Part of a small language model's weights.
Size: 12 layers, width 448.
Architecture: RMSNorm before each block, rotary positions, no biases in attention or MLP.
Training: 602M tokens, 6525 steps.
MLP neurons of a small language model. Each row is named by its layer, matrix (down: output weights) and neuron, and shows model dimensions 320-415. Each number is 200 + 30 x the weight over its row's rms, rounded and kept within 0 to 999. A neuron's up and down rows have the sign that makes its largest values positive.
After each neuron's rows, "fires before" lists the tokens most often just after its 100 highest values on Wikipedia text that the model never trained on.

L3.down649,228,243,157,166,221,145,205,244,174,265,155,188,170,205,194,213,178,223,201,196,218,148,220,179,197,206,210,242,253,248,192,218,158,194,193,207,163,142,210,191,189,210,239,231,197,185,204,171,193,195,239,170,203,132,220,203,215,163,217,173,198,204,208,261,233,225,172,168,169,228,153,275,183,194,199,208,222,230,187,230,240,239,165,241,156,186,222,258,218,197,167,187,256,197,210,189
fires before: ",", "."

L3.down904,134,213,202,211,184,252,188,216,259,187,242,185,254,237,227,176,212,201,217,233,201,192,233,202,143,232,197,219,183,206,192,253,239,227,194,195,235,180,194,222,209,210,215,168,217,166,262,240,199,202,262,158,243,215,194,190,180,142,187,272,230,259,200,179,159,164,151,177,146,182,176,213,233,206,239,175,225,188,174,185,260,169,182,227,193,212,224,176,241,176,180,207,166,206,190,194
fires before: "s", ")", "ing", "ton"

L6.down376,195,207,168,182,153,252,220,229,215,172,185,146,194,278,168,273,220,157,185,225,204,225,203,183,167,166,211,215,216,157,209,180,163,179,188,192,179,190,206,215,221,175,263,212,173,221,208,207,199,170,165,216,138,213,222,194,187,235,164,156,145,189,221,219,132,165,168,190,139,192,172,198,206,200,111,243,221,264,263,237,213,226,181,210,163,189,254,261,203,270,192,210,226,176,187,253
fires before: ",", "\n", ":", " (", "\"", " and"

L3.down574,223,211,244,158,210,158,157,207,234,121,237,152,242,227,200,194,235,154,191,178,223,236,237,177,174,170,219,206,172,163,181,203,166,236,156,231,217,222,148,234,166,234,206,167,254,254,222,260,146,223,148,182,263,189,169,167,227,217,193,183,224,214,197,196,212,210,191,194,202,209,227,204,217,182,205,210,264,200,197,214,180,208,204,162,206,144,195,281,253,192,173,174,162,242,189,220
fires before: "s", "in", "ification", "ry", "ia"

L8.down876,206,186,241,195,229,170,227,194,170,160,216,256,183,209,198,192,205,163,193,185,197,211,175,198,225,174,212,191,228,221,221,166,192,215,194,178,243,165,145,201,186,181,191,243,235,230,211,186,213,253,177,258,163,164,246,166,256,192,197,163,221,202,135,237,219,193,231,175,154,205,217,188,193,222,162,210,228,213,145,187,208,171,194,233,198,163,162,127,260,188,233,153,189,257,214,192
fires before: "ing", "ed", "ence", "ion", "ent", "er"

L2.down710,214,222,240,240,194,140,195,215,219,202,191,211,151,216,180,195,231,202,187,185,140,209,181,217,195,221,205,187,199,194,197,224,212,168,230,233,183,151,260,167,148,234,160,228,246,191,216,152,244,214,270,136,198,219,211,230,195,176,258,252,218,209,187,264,189,138,219,178,163,234,223,213,196,205,230,178,174,194,235,216,168,246,193,213,170,224,205,152,188,216,187,156,179,190,186,151
fires before: "\n", ",", ".", " |", ")"

L6.down617,176,237,210,149,194,164,190,235,226,188,210,214,185,162,235,113,199,181,224,226,197,220,193,224,199,273,202,211,189,254,232,205,242,160,230,219,209,196,164,203,254,208,250,189,198,230,247,159,181,187,198,255,190,198,257,217,174,153,164,173,254,157,207,254,199,183,208,144,201,160,189,189,253,210,193,193,196,201,269,177,235,180,178,219,187,219,224,159,190,197,244,179,190,145,165,200
fires before: "s", " to", "t", "le"

L8.down167,168,218,216,177,226,187,207,224,255,169,286,211,217,139,242,199,229,168,216,165,220,214,205,208,187,166,188,174,200,202,173,222,209,240,191,222,245,215,201,203,226,121,148,200,184,239,204,189,181,212,211,178,201,213,236,184,227,274,174,211,124,177,184,224,164,168,171,241,222,215,234,184,198,221,148,218,199,207,246,213,200,217,202,190,238,180,195,197,176,197,183,279,208,196,220,166
fires before: " |", ";"

L2.down986,165,228,172,218,201,212,281,202,229,181,182,189,206,235,177,222,211,225,162,198,256,194,179,225,228,165,193,195,205,266,220,196,229,169,172,142,169,166,166,211,162,178,228,186,202,185,189,152,176,169,251,205,215,186,162,181,202,207,232,226,200,214,149,181,201,189,177,203,210,171,173,176,206,215,163,229,198,180,204,202,243,206,184,247,227,182,184,210,171,210,171,184,218,207,223,204
fires before: " |", ".", "–1", "–0", " /", "11"

L8.down561,205,227,214,163,152,223,193,241,191,185,225,139,209,245,172,214,218,250,198,158,235,220,181,214,210,191,194,201,216,235,203,149,229,136,212,216,227,204,194,185,230,206,179,196,168,213,203,245,169,147,217,185,226,195,224,205,166,208,203,175,209,229,157,195,211,210,221,233,191,214,207,249,158,163,151,148,149,198,211,141,240,154,189,223,228,204,170,167,208,164,168,216,249,150,198,169
fires before: "s", "et", "as", "an", "ch", "y"

L8.down576,222,163,159,191,228,222,260,248,251,187,203,208,201,200,203,204,220,202,241,203,167,236,157,201,191,241,205,232,243,213,220,218,161,195,135,199,153,193,184,246,203,229,172,211,175,210,163,212,242,236,152,259,153,181,209,197,151,182,201,227,206,211,274,209,195,113,196,179,203,227,195,193,210,224,187,214,188,198,141,207,152,198,208,182,194,185,234,203,190,201,206,247,233,202,206,223
fires before: ",", " |", ".", ";", "\n"

L8.down814,159,186,224,194,200,149,248,170,197,215,195,190,192,221,164,267,203,217,234,198,244,240,180,215,178,167,191,168,146,235,197,201,177,227,194,210,149,233,221,227,228,174,243,182,165,217,187,174,227,200,215,179,209,212,201,204,221,239,182,247,211,165,145,211,246,216,235,217,173,221,176,144,205,186,205,208,215,233,278,182,136,220,178,194,184,215,195,206,187,211,182,217,175,158,232,162
fires before: ".", " |", "ed", "lect", "s", "ing"

L8.down297,221,211,204,230,182,187,245,250,175,180,146,215,202,216,202,196,244,236,106,216,199,176,147,190,217,241,227,193,176,226,225,166,169,231,185,184,156,184,169,203,225,189,264,242,213,220,226,205,174,208,205,242,145,157,254,174,233,232,183,188,200,175,188,152,178,159,248,200,201,234,208,145,181,186,193,211,135,232,196,234,198,165,261,180,202,201,241,175,223,186,170,225,248,183,177,212
fires before: "s", ",", "\n", "."

L5.down1079,221,214,220,214,197,220,217,156,197,143,223,200,188,208,186,236,182,254,227,194,173,220,206,234,190,213,185,234,195,236,235,184,189,229,194,207,170,232,218,264,222,234,229,237,211,216,163,160,160,178,149,158,213,169,207,181,272,183,201,198,220,173,212,217,248,205,220,267,173,215,206,170,208,204,220,160,165,198,268,176,215,217,182,146,212,219,167,159,199,214,173,208,231,221,192,154
fires before: "ed", "ing", "e", "ment", "red", "ity"

L8.down837,230,222,213,186,210,185,158,228,201,184,249,180,135,233,215,193,186,217,205,196,173,201,198,189,216,194,173,152,223,226,150,181,241,141,221,249,223,146,240,206,172,167,181,176,170,188,169,129,246,240,131,154,163,194,222,187,176,273,234,226,190,218,175,161,200,190,166,210,180,200,124,153,218,213,189,199,162,211,174,200,252,142,188,212,211,119,235,213,179,214,217,218,221,223,239,167
fires before: " |", ".", ":"

L5.down824,197,209,198,210,202,192,191,186,199,206,208,203,177,231,213,138,217,216,227,166,181,183,230,172,246,187,249,205,188,232,238,225,192,183,212,222,276,173,177,209,170,213,172,225,233,255,225,226,225,226,216,189,201,174,144,163,206,183,227,175,209,238,200,251,222,147,164,188,212,231,171,191,216,205,118,173,171,238,236,191,223,125,205,245,211,195,195,209,303,209,194,191,190,230,220,188
fires before: "s", "g", "se", "ing", "d", "ence"

L8.down1116,157,204,258,201,189,178,204,203,204,152,218,210,243,222,190,196,174,228,202,185,144,184,185,208,196,191,212,273,195,224,207,209,209,211,208,224,171,209,145,211,186,203,205,172,182,233,238,146,214,153,234,207,217,184,172,151,233,173,180,241,195,183,171,227,193,218,213,209,186,266,201,188,191,206,151,183,221,196,148,175,264,203,224,240,212,178,203,174,248,258,143,201,178,188,244,203
fires before: "ed", " ", "ent", "es", "ur", " V"

L2.down561,166,214,200,216,300,200,185,168,240,193,250,250,168,120,152,226,232,203,191,194,180,156,191,192,244,220,175,210,219,219,183,210,216,203,180,173,161,212,103,195,188,210,188,150,194,239,203,217,208,166,195,222,228,205,160,183,256,209,199,231,184,214,195,165,226,222,138,225,149,213,207,199,214,202,137,216,193,185,243,221,231,199,219,179,214,202,194,198,210,147,201,195,224,166,191,226
fires before: " |", "1", "0", "4", "5", "3"

L8.down489,185,165,206,206,149,161,173,202,156,169,232,214,231,203,201,203,211,197,200,194,232,234,196,194,196,248,171,241,239,237,174,248,213,190,225,155,220,202,244,238,236,203,217,259,218,269,247,216,150,161,179,240,188,193,200,177,250,183,198,248,234,226,175,201,149,135,159,161,195,201,186,192,176,218,202,161,155,169,228,197,210,210,173,238,155,210,198,175,242,153,184,190,216,214,242,195
fires before: "s", "se", "age", "b", "t", " "

L2.down1158,251,207,199,262,205,217,169,165,214,260,167,233,187,182,209,210,193,148,189,177,203,157,188,188,201,200,197,218,228,221,216,188,215,171,153,211,195,168,217,271,177,201,216,233,230,200,201,212,206,202,231,202,178,191,200,246,182,167,226,186,221,143,195,238,164,224,208,208,190,184,197,138,209,180,210,204,180,190,235,165,221,213,163,201,203,223,125,165,236,215,184,204,194,219,205,203
fires before: " |", " m", " (", ")", "%"

L2.down360,229,269,226,217,210,227,178,169,217,205,226,245,226,200,197,183,187,189,194,166,212,183,203,196,170,218,233,190,235,193,199,193,225,141,221,199,184,175,213,206,206,163,143,213,179,237,175,137,195,227,174,195,140,219,188,172,191,199,188,186,182,196,201,151,193,190,236,167,193,196,212,229,155,199,196,159,200,184,212,233,198,152,223,130,208,197,237,228,209,183,153,173,232,154,214,186
fires before: " |", ";", ".", ","

L6.down574,253,155,189,196,175,194,171,237,200,238,199,220,174,234,213,179,206,143,249,215,210,206,146,216,161,232,206,169,178,205,229,204,164,186,230,234,257,164,199,229,268,205,178,238,208,167,162,199,185,196,225,173,203,218,177,246,208,180,147,178,202,253,200,176,196,218,164,169,151,150,174,221,240,136,203,171,145,221,179,213,240,170,183,243,212,244,152,207,204,254,163,212,250,168,232,211
fires before: " |", "s", "y", "1"

L2.down1042,246,198,151,164,203,182,202,200,237,165,224,189,225,243,205,217,206,171,211,212,178,213,224,222,211,200,189,193,185,209,225,215,170,195,170,223,235,206,214,233,189,200,189,165,240,191,198,253,219,179,239,145,152,163,159,219,192,147,160,198,200,280,181,226,179,162,205,199,211,161,191,184,217,146,139,189,219,235,235,216,190,174,191,247,208,176,193,227,205,165,197,256,230,172,191,225
fires before: ";", " |", ".", ",", "–1", ":"

L3.down577,180,225,238,251,218,185,192,231,236,190,217,161,188,197,203,194,202,233,235,229,206,216,183,180,151,197,182,142,176,153,170,194,137,145,216,172,221,193,142,195,195,174,197,191,194,188,236,195,229,216,217,186,172,168,194,210,213,163,222,183,194,190,232,119,160,126,179,167,182,231,207,229,254,220,208,208,133,174,205,194,236,214,218,208,256,216,211,155,214,134,209,202,193,189,228,172
fires before: " |", "ification", ")", "t", "s", "um"

L6.down22,227,167,210,166,225,212,212,237,201,166,180,196,192,227,227,160,173,220,213,153,183,174,162,181,156,172,182,229,193,269,189,233,174,171,203,222,209,195,169,174,181,148,195,199,171,221,208,99,172,176,210,205,212,154,208,232,170,235,234,169,180,247,221,154,190,202,203,189,193,250,198,247,166,215,155,212,171,235,186,178,207,217,239,179,233,198,235,199,226,196,229,211,260,179,231,137
fires before: "\n", " |", ":"

L2.down578,181,238,167,190,209,208,151,194,206,239,213,166,219,177,213,205,210,223,212,205,130,190,119,213,184,230,216,197,165,226,158,168,199,202,176,229,245,201,189,172,206,171,164,231,233,223,261,163,239,191,196,200,185,232,213,155,211,219,181,169,208,186,199,205,169,213,200,251,194,239,205,259,191,213,181,260,203,194,218,170,230,212,243,145,178,169,192,203,220,235,221,187,200,199,191,251
fires before: " |", ".", " (", " m", ","

L5.down750,150,193,205,186,199,249,204,153,203,217,172,132,208,223,215,226,235,199,241,202,220,216,199,166,222,200,250,213,178,195,194,218,249,241,203,208,192,265,248,158,200,185,203,194,198,184,213,255,195,200,173,163,230,135,164,151,184,204,176,255,211,237,172,188,183,208,173,227,214,213,212,210,196,180,250,118,224,181,213,217,212,219,225,177,186,210,116,258,215,168,155,171,156,222,160,229
fires before: "s", " the", "t"

L6.down685,219,210,221,175,130,243,147,218,226,236,231,212,214,191,202,142,226,203,169,208,206,204,260,201,212,168,167,197,232,218,204,239,161,226,207,218,157,170,242,263,176,226,202,161,245,173,199,188,157,163,218,198,161,153,203,197,175,186,138,205,243,218,194,157,183,209,183,223,201,201,278,181,205,202,191,171,212,205,205,192,190,261,238,198,144,191,242,226,221,168,172,236,216,244,244,197
fires before: "s", "t", "us", "ic", "le"